config = dict(
    parallel_block=True,
    lr_mult_down=0.7,
    steps=7413,
    dataset='wikipedia_en',
)
MLP neurons of a small language model. Each row is named by its layer, matrix (down: output weights) and neuron, and shows model dimensions 186-313. Each number is 128 + 24 x the weight over its row's rms, rounded and kept within 0 to 255.
A block is one neuron, or neurons of one layer that tend to fire together. Before each block is what it responds to, as a language model described it from the Wikipedia text at the highest values.

Description: Word pieces inside rare, often foreign proper names, such as Sreelak-sh-mi, Kha-y-yam and Cha-ch-h, plus the hyphen or period within names like Khanty-Mansijsk and N.Y.
L6.down859 [167 123 129 116 132 141 126 127 147 108 146 103  87 134 131 156 153 118  97 108 118 127  93 144 114 137 137 128 161 110 104 141 110 148 152 158 125 158 151 104 123 134 135 109 133  91  88 100 149 142 148 177 105 144 117 149 136  99 181 128 112 147 152 155  81 150 113 141 119 144 167 107 131 136 145 189 137 146 140  84 142  82 124 136 102 137 100 165 153 111 137 115  89 146 118 128  81 172 140 135 141 127 177 147 163 148 125  87  99 127 101  92 132 130 141 174 145  83 148  87 164 130 125  88 164 121 129 162]

Description: Single-letter or short subword pieces, often "s" or an apostrophe, splitting names and rare words mid-token, such as Cu|s|caden, Je|s|sica, O'Neal.
L2.down83 [122 139 172 132 139 134 148  65 126 119 162  91 118 102 165 116 125  99 126 129 104 105  98 116 142 119 109 124 166 143 152 152 122 131  90 150 120 140  87  87 130 124 140 147 169 105 137 112 129  94 116 143 134 116 121 141 141 145 183 123 103 155 130 145 137 124 130  70 123 142 159 113 150  89 122 125 114 137  89 124 117 127 126 118 141 114 118 136 145 111 181 125 153 152 155 108 146 119 112 115 119 139 170 110 157 125 122 148 152 134 119  94 144 108 114 158 108 123 116 144 147 145 124 138 132 122 130 135]
L2.down139 [135 121 130 137  85 107 121 166 141 127 119  88  98 124 160 145  83 124 169 141 155 143 144  88 129 116 177 151  99  67 109 138 126 132 118 107 125 141 149  78 136 145 104 153 141 136 156 111 151  94 193 146 157 141 165 149 130 155 188 146 106 142 135 164 163 124 123 132 169  98 105 150 111 126 118 137 132 123 120 107 137 115 138 129 141 122 163 134 114  82  78 128 118 114 152 101 116 127 157 121 125 142  50 123 154 149 164 151 167 119  90 162 147 157 136 129 130  73 142 113 137 130 109 201 119 125  81 124]
L2.down305 [135 113 122 113 143 163 144 128 124 116 108 170 132 185 141 131 141 135 131 119 121 172 134  93 105  73 108 165 153 106  81  98 159 115  94 133 147 103 117 148 115 141 113 139 108 127 115 109 141 102 134 143 103 112 145 143 152 156 152 142 133 172 167 173 135 177  93 158 106 100  95 139 115 115 153 113 190 138 114  99  93 109 137 105 141  95 110 109  99  93  80 106 112 102 103 100 160 120 125 113 129 105 142  94 160 107 125  93 101 150 117 105 123 109 136  80 135 153 126 142 152 176 162 158 106 135 173  97]
L2.down453 [107 145 101 113 128  89  96 122 141  92 141 175 152 157 104 121 110 152 129 109 155 135 117 139  90 136 150  80 135 110 114 111 122 126 123 133 128  96 110  85 127 136 112 187 101 111 115 129 105 122 135 176 154  99 112  95 119 119 148 132 123 120 140 120 144  95 123 106 142 151 123 136 117  88 143 119 149 134 133 123 146 152 138 153 143 172 131 127 122 143 148 152 133 102  93 141 161 121 120 129 154 133 189 127  81 113 116 150 110 111 103 151 140 127 147 128 161 126 155 130 153 109 136 160 158 127 126 100]
L2.down547 [120 119 144 151 130 125  95 140 121 134 130 150 134 116 115 130 146 132 128 120  82  92 124  91 139 133 135 133 158 133 152 122 128 122 127 104 101 134 112 159 100  69 143 110 177 151 165  99 101 147 127  92 140  92 160 118 147 123 141 154 112 134 151 121 123 113 159 104 161 152 125 111 134 113 147 119 131 150 141 141 170 161 146 119 181 132 154 116 136 109 133 164 155 104 143 127 128 120  61 106 156 125 119  96 142 141 107 106 129 148 139 128  75 139 152 159 138  95 113 139 138 143 142 125 106 127 186 119]
L2.down718 [150 116 145 119 100  93 156 151 162 140 166 107 114 130 155 121  94 148 158 109 125 136 131 168 149 110 112 140 153 122 120 192 174 133 140 109  90 102 128  87 136 114 102 153 143 100 117 104 153 118 145 120 115  91 125 102 108  96 126 130 135 122 145  97 131 157 130 139 133 135 148 117 166 151 143 139 100 125 122 109  72 127 172 107 128 194 158 139 153 164 130 107 139 174 118 146 162 121 117 104 116 105 135 105 143 101 145 106  86 126 129 125 144 170 134 125 137 123 130 129 114 142 147  99 163 157 114 139]
L2.down778 [107 172 130 137 135 152 123  75 144 161 121 165 146  97 125 130 154  62 124 131 148 134 138 136 115 164 140 101 106  72 122  79 126 121 148 108 123 143 120 112  93 135 142 105 144 127 119 145 132 118 118 145 113 151 140 139 139 158 127 112 164  90 105 144 149 132 130 111  93 174 132 147 159 138  92 105 145 135 126  99 135 133 163 105 146 138 144 148 100 129 137 124 151 162 132 138  91  90 117 128 134 132 108  81 155 151 110 137 124 113 123 118 133 160 143 127  99  90 136 121 174 147 134 145 131 139 122 137]
L2.down1025 [120 125 160 100 124 112 133 141 146 115 146 153 127  77 140 123  97  98 120 128 100 128  63 115  90  97 160 118 170 122 144 111 109 157 135 116 146 118  95 147 163  99 110 102 130 140  96 117  95 171 136 167 150 155 116 142  92 120 150 107 149  97  99 133 132 140 100  98 175 119 119 120 132 154 127 142  88 141 116 191 155 140 131 100  89  99 156 148 107 141 128 109 104 106 148  78 114 152 107 158 113 123 152 120  70  88 112 166 142  82 104 114 152 129 180 120 141 139 135 108  91 115 158  89 135 197 148 126]
L2.down1060 [161 132 109 130 117 139 118 131 159 109 166 118 148 134 121 166 155 143 126 163 100 163 156  92 125  98 118 137 116 102  86 128  98 148  89 129 138 116 111 116 132 154 122 139 146 161  85 138 170 169 117 152 121  45 164 128 113 141 109 119 125 151 109 143 145 101 152 124  99 113 118 181 113 173 101 122 141 140  68  91 122 150 147 135 144 116 142 141 141 163 125 135 118 123 119 147 118 160 115 147 183 129 118 110 166 132 129  96 144 130 104 106 159 149 108 122 160 115 125 119 142 138 105 159 126 154 157 133]
L2.down1133 [140 106 141 150 107 119 137 117 132 137 120 146  41 149 129  74 114 114 103 134  90 102 136 173 154 138 148 140 199 151 138 127 121 111 114 113  91 112 111  98 176 122 123 149 129 138 124 163 172 134 145 154 164 154 112 155 147 156 124 109 106 117 140 149 126 143 131 129 144 148 151  75 152 128 127  96 101 108 108 114 123 175 142 131 135 104 155 165  92 114 140 135  90 162 155  81 158 127 117 132 144  69 138 158 103 171 145 136 132 132 102 111  92 154 154 107 138 130 130 130 150 150  87 109 100 121 114  78]
L2.down1190 [ 93 127 100 163 158 107 153 135 156 126 118 133  85 129 111  99 135 129 132  86 125  75 137 104 127  81 162 124 153 124 141 129 124 140 116 142  91 136 142 143 158 134 118 153 114 132 138 114 161 138 128 119 145 140 119 151 146 110 171  89 107 142 190 191 146 108 143 139 166 132 123 113 140 103 142 134  90 152 117 116  91 135 156 117 175 102  91 150 131  72 120 131  53 140 118 110 184 131 125 125 164 112 164 172 118 160 133 104 136 157 151 114  85 128 116 115 109 100 111 126 114 118 151 112  39 138 104 116]
L2.down1288 [150 160 117  98 103 142 136 122 112 139 130 126 154 122 109 170 128  81 121 108 100  86  93 152 138 183 101 124 157 135 127  94 141 103  87 140 153 141 119 115 146 135 132 155 112 130 157 168 131 155  81 137 110 147 145 105 164 102 114 141 165  87 146 127 110 145 139 131 130 114 113 119 119 106 118  90 165 125  99 133 142 106 167 200 135 109 132 140 143 164  86 126 112 140  88 111 107 143 156 151 147  87 125  97 160 106 107 126 148 114 132 125 158 166  80 139 115 136 145 136 161 146 112 123 175 167 129 139]
L2.down1414 [124 162 126 110 110 173 122 134  90 116 140 103 116 121 156 143 107 200  80 155 162 136 148 122 144  87 125  90 166 134 146 145  97 115 122 132 115 113 126 130 133 119 130 173  99 111  85 171 143 129 100 190 138 132 110  90  79 119 111 129 141  89 119 131 154 160 148 114 103 187 130 111 143 127 128 144 149 126 110 161  96 134  85 111  93  84 170 152 117 141 170 125 100 154 137 125 123 113 119 144 114 102 130 150 125 126 143 133 155 159 138 128 114 118 136 123 135 120  97 171  97 121 128 133 147 103 164 120]
L2.down1668 [127 162  84 118 116  78 133 131 151  77 151 152 108 178 102 195 104 116 114 156 159 121 131 151 129 116 144 139 106 141  92 117 106 110 101 160 118 145 124  88 174 131 145 177 145 136  91  96 104 135  87 136 187  93 147 116 112 106 123 137 115 147 165 116 126 160 130 195 101 117 116 153 162 132 132 112 123  90  99  84 115 179 165 123 135 174 131 160 148 146 124 127 105 119  99  97 110 135 107 141 151  83 116 145 114 180 176 152 141 169 117 130 127 128 153 128  98 100 117  82 149 167 119  94 119 101 110 120]
L2.down1981 [134 145 121 171 134 126 107 153 116  96 137 144  80 157  73 104  83 108  98 118 101  98 150 135 153 135 108 146 148 161  90 149 147 123 171 136 146 110 120 124 124 128 120 158 125 105  94 154 100 120 119 106 118  92 142 149 131 106 193 162 120 116 109 132 156 125 148 123 165 155 113 164 135 133 134 112 141 168  94  94 128 136 107  88 123 131 142  67 133 105  80 107 168 152 164 117  96 145 141 118 134 136 144 130 130 145 176 119 147 128 119 129 125 128 131 100 137 122 124 118 109 144 120 119 135 116 128 117]
L2.down2031 [137 107 112 127 149 111 121 154 135 110 142 121  86 109 124 122  76 172 155  99 118 134 103 110 148  97 118  88 143 120 150 152  91 152 125 140 124 153  87 127 130 150 157 116 111 116 112  70 140 110 159 131 158 107 156 138 119 132 148 133  90 148 255 179 116 156 159 111 168 138  95  86 139 160 115 113 119 143  92  95  97 111 134 118 150 152  76 113 135 115 134 151 149 151 141 139 114 117 119 121 129  99 133 125  95 115 121 128 127 129 153 108 123 161 143 133 150 106 137 132 108 157 140 121 122 155 123 132]

Description: Prepositions after an event or role word in biographical and historical prose, mostly "on" before a date, also "in", "of", "born": took office on, member of, Best Actor in.
L8.down97 [143 141 144 105 129  91 158  95  90 157 131 143 124 130 155 150 129 124 119 121 105  85 161 111 149 116 124 104 149 112 122 105 156 134 163  87 108 134 161 113 127  69 103  95 118 142  68  93 124 143 112 128 144 105 113 117 130 120  90 159 157 168 144 100 121 128 103 127 146 180 116 160 144 118 134 117 108 168 132 162 153 140 124 113 142 131 129 171 107 106 149 142 127 118 155 141 128 111 180 119 131 149 155 103 156 130 155 153 111 123 154 127 173 127 102 136 169 134 148 154 168 115 157 120 139 123 129  92]
L8.down361 [142 156 122 121 129 141 128 146 138 168 203 149 144 166 117  90 125 119 132 108 156 123  80 188 157 117 118  99 120 165 127 137 120 123 173 138 138 112 126 108 106 179 150 115 128 154 144 136  85 131 125 145 189 157 165 125 130 105 139 128 140 125 255 144 179 121 150 115 137 164 122 140 128 156 129 163 123  92 113  90 127 135 136 151 117 100 161 152 117 109 127 141 141  81 113 125 167 111 126 139 128 109 158 134 148 129 123 149 140 132 105 152  97 100 144 187 147  98 128 116 140 134 139 105 117 167 138 181]
L8.down1632 [133  75 143 130 144 113 108 132 147 145 127 119 109 135 124 140 128 114 113 172 124 182 103 118 131 116 140 133 135 133 152 119 121 134 138  98  97 130  92  82 161 134 127 173  91 101 154 139 132 127 147 141 118 107 125 121 128  99 114 134 146 113 112 131 138 148 122 117 119 113  85 117 139 157 120 157 112 144 108 110 143 146 133 132 124  93 165 151 101  95 175 147 116 130 142 145 100 129 138 138 146 128 122 178 137 118 151 129 148 135 121 121 139 133  90 131 120 108 130 107 136  86 128 144 165 103 157  83]
L8.down1927 [112 149 177 109 131 111 130 146 120 104  88 135  99 146 117 151 125 119 165 107  98 152 115 149 151 111  96 150  85  97  91 131 158 105 143 146 141 184 125  78 124 144 151  93 112 143 121 159  96 134 154 137 113 139 110 126 120 106 142 121 130 165 122 108 163 109 121 148  97 109 106  97 112 144 115 147 148 111 125 131 140 127 126 126 140 172 127 135 128  68 135 122 108 127 175 110 158 138 148 152  86 143 125 115 124 111 144 129 124 101 138 110 131 140 148  85 132 130 120 139  86 125 114  94 127 178 113  70]

Description: Word pieces inside or starting a split word, often after a prefix, hyphen, quote or parenthesis, e.g. in-op-portune, in-ex-orable, chau-ffeuring.
L6.down1210 [136 142 114 129 145 135 119 144 137 138 141 138 160 156 159 116 106  89  94  92 199 155 166 131 149 104 131 119 112 110 127 111 102 163 143 102 170 125 133 112 103 107 131 109 141 123 159 163 127 137 105 124 104 156 130 105 115 153 150  94 106 131 126 130 101  93 121  81  78 109 159 127 115 159 159 122 124 164 145 132 120 110 151 133 126 115 143  86  76 102  86 134 141 128 106 146 104  91 133 100  98 145 109 134 155 132 102 104 110 115 101 141 131 144 117 129 120 100 121 125 129 141 135 136 179 122 139 150]

Description: First word inside an opening parenthesis or quote, mainly born or age in biography leads like (born 1997), (age 48); also markdown table separator rows.
L2.down254 [108 152  95 147 152 143 106 133 108 128 146 106 119 118  95 128 160 105 173 126 121 142 152  77 136  98 120 118 100 151 137 119 151 137 116 122 172 123 135 145 158 110 137 145  99 115 131 111 122 153 122 136 115 126 149 101 117 151 105  87 123 143 156 110 127 195 123 113 139 141 150 133 118 122 143 154 112 116 154  92 101 128 117 140 128 156 146 111 127  99 110 127  90 122 125  91 140 107  66 134 130 148 104 103 101 147 135 129 110  98 121 143 130 107 109 136 115 124 142 156 114 112 129 120 142 134 118  88]
L2.down426 [132 182 162 143 126 105 130 133 160  93 108 121 107 161 148 110 138 114 109 119 140 129 122 104  70 149 106 112 107 137 128 140  84 153  87 128 118 152 107 155 138 121 119 129 142 178 116 152 134  98 142 140 137  90 120 192 123 135 128  83 118  98 115 121  75 135 121 105 130 112  82 107 139 154 147 101  82 137 126 130  91  71 160 162  83 103 139  87  87 155 103 139 154 123  87 122 101 113 121 144 121 111 139 152 160 115 110 143 141 144 189 126 152 147 135 162 108 135 108 176 109  81  96 115 166 169 154 129]
L2.down616 [107 182 109 102 121 160 117 162 147 107 173 113 136 133 145 142  98 144  63  97 118 125 126 124 128 162 129 121 137 136  90 109 148  64 142 108 134 132 157 108 104  94 139 134  91 171 143 140 109 121 110 132 165 155 149 115 113  94 105 119 124  77 101 130 113 136 149 125 108 156 157 127 121 144 142 144 138 135 150  93 130 128 124 186 111 123 139 125 124 163 115 134 132 125 182 160 129 165 104 161 122 136 119  84  82 129 130 146 133 108 130 110 115 125  94 150 144  98 168 156 133 125 108 165 175 148 163 187]
L2.down808 [109 125  96 123 169 150 152 142 151 128 187 154 111 136 165  99 157 142  90 137  95 108 106 123 142 107 159 151 132 140 157  97 161 134 111 130 122 103 139 155 117 164 168 132 124 143 152 127  91 149 116 171  86 101 121 128 131 107 105 163 136 130  64 145 135 108 122 146 123 144 127 106 136 139 116 135 145 121  91 137 108 152 121 123  84 127 108 130 148 163 122 181 163 121 137 136 168 115 104 129  88 107  71  89 141 134 139 143  91 157 106 114 124  91 129 118 110 172 142 181 147 135 133 141 196 121 163 145]
L2.down874 [103  89 113 105 139 146 127 171  95 138 171 110 121 155 136 111 117 185  95 138 138 134 151 104 126 173  89  91 102 121 156  98 131 115 163 136 158 146 147 117 121 135 128 121 141 152 149 151 104 134 112 150 126 126 122 122 119 129 131 139 136 119 103 114 119 134 143 138 115 149 120 130 115 128 120 102 153 137 130 132  95 152 156 157  98 163 113  90 114 156 110 112 152 159 154  99 138 168 131 126 110 124  89 109 141  78 147  92 122 111  90 158 135 134 116 112 125 140 126 139 147 145 133 150 128 175  79 124]
L2.down992 [119 129 149 119 149 114 125 128 177 127 125 148 155 142  77 109 125 117 160 169 151 113  88 140 131 167 114 101  87 106 105 127  90 143 130 134 110 130 106  41 106 186 141 135 133 135 112 143 176 121 122  88 141 105 152 132 135 157  94 108 162 121  54 149 123 162 113 114 126 141 121 136 123 105  84  85 124 118 135 145 108 130 113 119 130 162 154  89  71  99 146 147 154 130 121 146 104 117 119 152 115 115 120 109 123 148 116 170 132 154 116 143 140 120 148 114 146 161 191 147 133 135 132  97 126 114  85 105]
L2.down1073 [152 121 123 107  84 146 129 132 129 141 128 137 141 145 115 128 106 124 104 129 121 120  96 141 131 118  77 103 160 142 151 157 114  93 141 141 164 117 110 136 115  82 125 103  93 133  96 122 136 108 130 101 132 129 120 134 137 143 113 155 111 115 134  95 115 134 149 135 132 125 105 120 159 110 143 179 191 166 122 123 136 110 104 165  84  90 129 109 112 155  95 105 154 134  92 109 172 121 135 130 117 123 167  98 111 106 140 156 115 129 112 141 158  98 132 147 120  92  99 123 116 113 164 117  93 147 123 102]
L2.down1327 [145 117 150 146 151 152 100 134 113 121  89 107 131 115 115 111  90  93 130 151 116 113 121 180 150 117 128 105 161 125 126 180 130 105 155 103  66  83 114 154 136 142 169 112  92 137 148 146 154 141 118 119  66 114 143 148 178 123 105 108 158 164 103 127 109 150 120 109 104 119  97 122 137 120  98 106 111 140 136 112 135 149  69 117 116 149 118  99 141 145 127 134 127 159 170 125 145 114 122 110 136  90 107 136 118 100 126 134 155  95 133 180 134 156 165 134 165 114 140 154 120 131 149 121 149 120 121  85]
L2.down1351 [113  85 102 134  90 111 152 170 102 178 123 131 125 140 125 170 102 205 107 126 136 161 124 142 130 157 161 107 124 166  94 164 114 103 126 179 135 134  92 122 147 118 155 124  97 141 169  81  93 144 137  86 154 131 159 158  90 101 105 113  98 137 105 108 108 103  94  97 126 137 122 129 103 107 113 141 158 126 150 136 123 143  96 117 124 135 129 126  97 144 113 135  76 160  92 105 109  95  63 144 162 164 123 133 105 153 154 117 134 132 128 113 119 148  72 155  79 146 150 153 132 100 116 114 157 118 122 172]
L2.down1417 [ 77 175 108 150 168 141 154 157 161 101 115 102 124 140 136 136 150 120 139 131  93 110  68 133 128 101 153 140 123 141 120 179  89  89  99 136 127  98  88 113  90 175 142 131 175 140 209 127 124 138 125 135 147 157 162 127 125 130 115 167 129 147 124 141 110 147 111 128 128 153 105 127 153 112 148 130 135 114  84 130 109 127 128 127 117 138 122 129 174 140 104 182 110 125 169 130 142 154 109 138 147 119 128 125 134 150 122 131 113 105 135 137 129 103  94 129 108 122 139 167 140 161 156 104 111 113  97 133]
L2.down1489 [145 114 112 110 149 162 168 154 115 126 202 139 130 178 130 115 105 160 137 152 121 153 157 145 140 108 132 121 142 129  94 160 104 112 107  93 107 129 110 138 105 163 117 174  81 149  97 152  99 131 159 120 162 109 135  97 164 119 155 118  90 129  94 128  98  90 150 148 115 137 142 100 140 108 104 115 182 104 133 104 116 157 122 113 137  72 144 121 123  85 136 104  95  95 180  99 169  69 171 131 155 126 148 117 132 118 114 134 115  99  95 129 128 153  87 154 149 133 105 126 120 120 160 116 125 148  85  92]
L2.down1647 [105 138 126 111 168  70 154 111 173 165 130 140 132  97 128 152  83 123 161  95 158 142 146 139 128 175 137 138 129 153 110 146  85  77 147 114 177 107 125 114  93 141 151  99 154 138 181 126 126 148 111 143 133 159  63  96 109 107 121 142 162 133 174 139 160 129 122 120 126  87 105 142 144 160 181  86  92 135 145 160 152 119  97 106 145 131 133 151 133 115 142 134 129 115 109 130 101 150 110 114 107  80  87 126  87 102 129 120 115 118 128 184 139 126 100 152 113 109 110  92 101 146 139 142 120 136 109 150]
L2.down1727 [150 162 149 167 138 113 103  92 158 140 159 130 138 111 129 162 120  91  94 168 174 162 168 158 117  98 125 133 168 162 119 142  95 168 148 109  93 140 114 152 118 135 141 130 133 167 101 115  83 142 142  97 130 123 127 146 151 100  97 157 135 118  82 113 135 167  95 108 146 122 123 152 162 140 140 101 154 147  97 148 128 133 114 134  79 148 109 102 120 123 148 133 169 132 136 125 136 133 129 111 107 130 109 107 127  62 107 132 110 109 111 165 155 159 107  99 125 147 188 133 107 137 116 114  96 117 124 153]
L2.down1889 [143 134 119 124  94 127 155 140 127 121 115 176 164 122 131 159 132 113 164 166 134 132  94 140 144 133  81 127 107 109 126 123 117 145 113 110 126 100 112 157 141 130 123 145 129 170  93 120 135 144 145 125 148 146 157 141 135 136 148 162 128  81 107 125 147 110 128 121 125 145 120 105 141  99  99 120  91 144 119 100 123 155  96 147 135  89 129 140  80 136 110  81  87 154  89 158 159 151 121 134 103 126 130 151 150 161 146 142 128 103 128 106 118 122 161 152 104 109  87 136 133  79 131 156  98 101 103 107]
L2.down1928 [ 97 134 137 122 141 144 141 154 138 130 128 138 139 120 141 131 143 133 114 138 144 115 168 149 147 142 132 142 116 131 166 106  98 102 106  99 106 133 130 139 138 141 120 113  94 135 120  89 136 101 130 155 142  80 136 113 115 168 136 143 164 111 103 155  98 140 160 130 114 144 180 138 124 160 151  92  95 118 114 109  77 146 126 126 104 101 129 154 117 125  87 184 130 143 114 102 163 181 101 139 112 164  78 129 123 108 114 106  78 123 136  85 151 134 157 153 124  97  83  87  81 131 153 119 120 150 141 125]
L2.down1991 [146 125 131  90 136 116 153 142 161 115 121 135 154 138 164 140  98  74 134 144  76  97 198 158 113 103 136 139 148 123 126 127 109 121 164  94 117 106 124  96 143 130 124 135  84  89 140 138 117 152 142 106 108 152  80 173 143 108 126 133 112 104 155 114 111 134  98 157 155  95 145 163 113 114 118 171 100 105 135 146 158  95 125  81 131 105 102 109 100 134 126 177 138 160 145 120 141  88 153  66 146 122 158 129 138 128 131 144 115 109 178 139 144 126 156 132 175 113 108 143 143 170  98 130 124 109 120  67]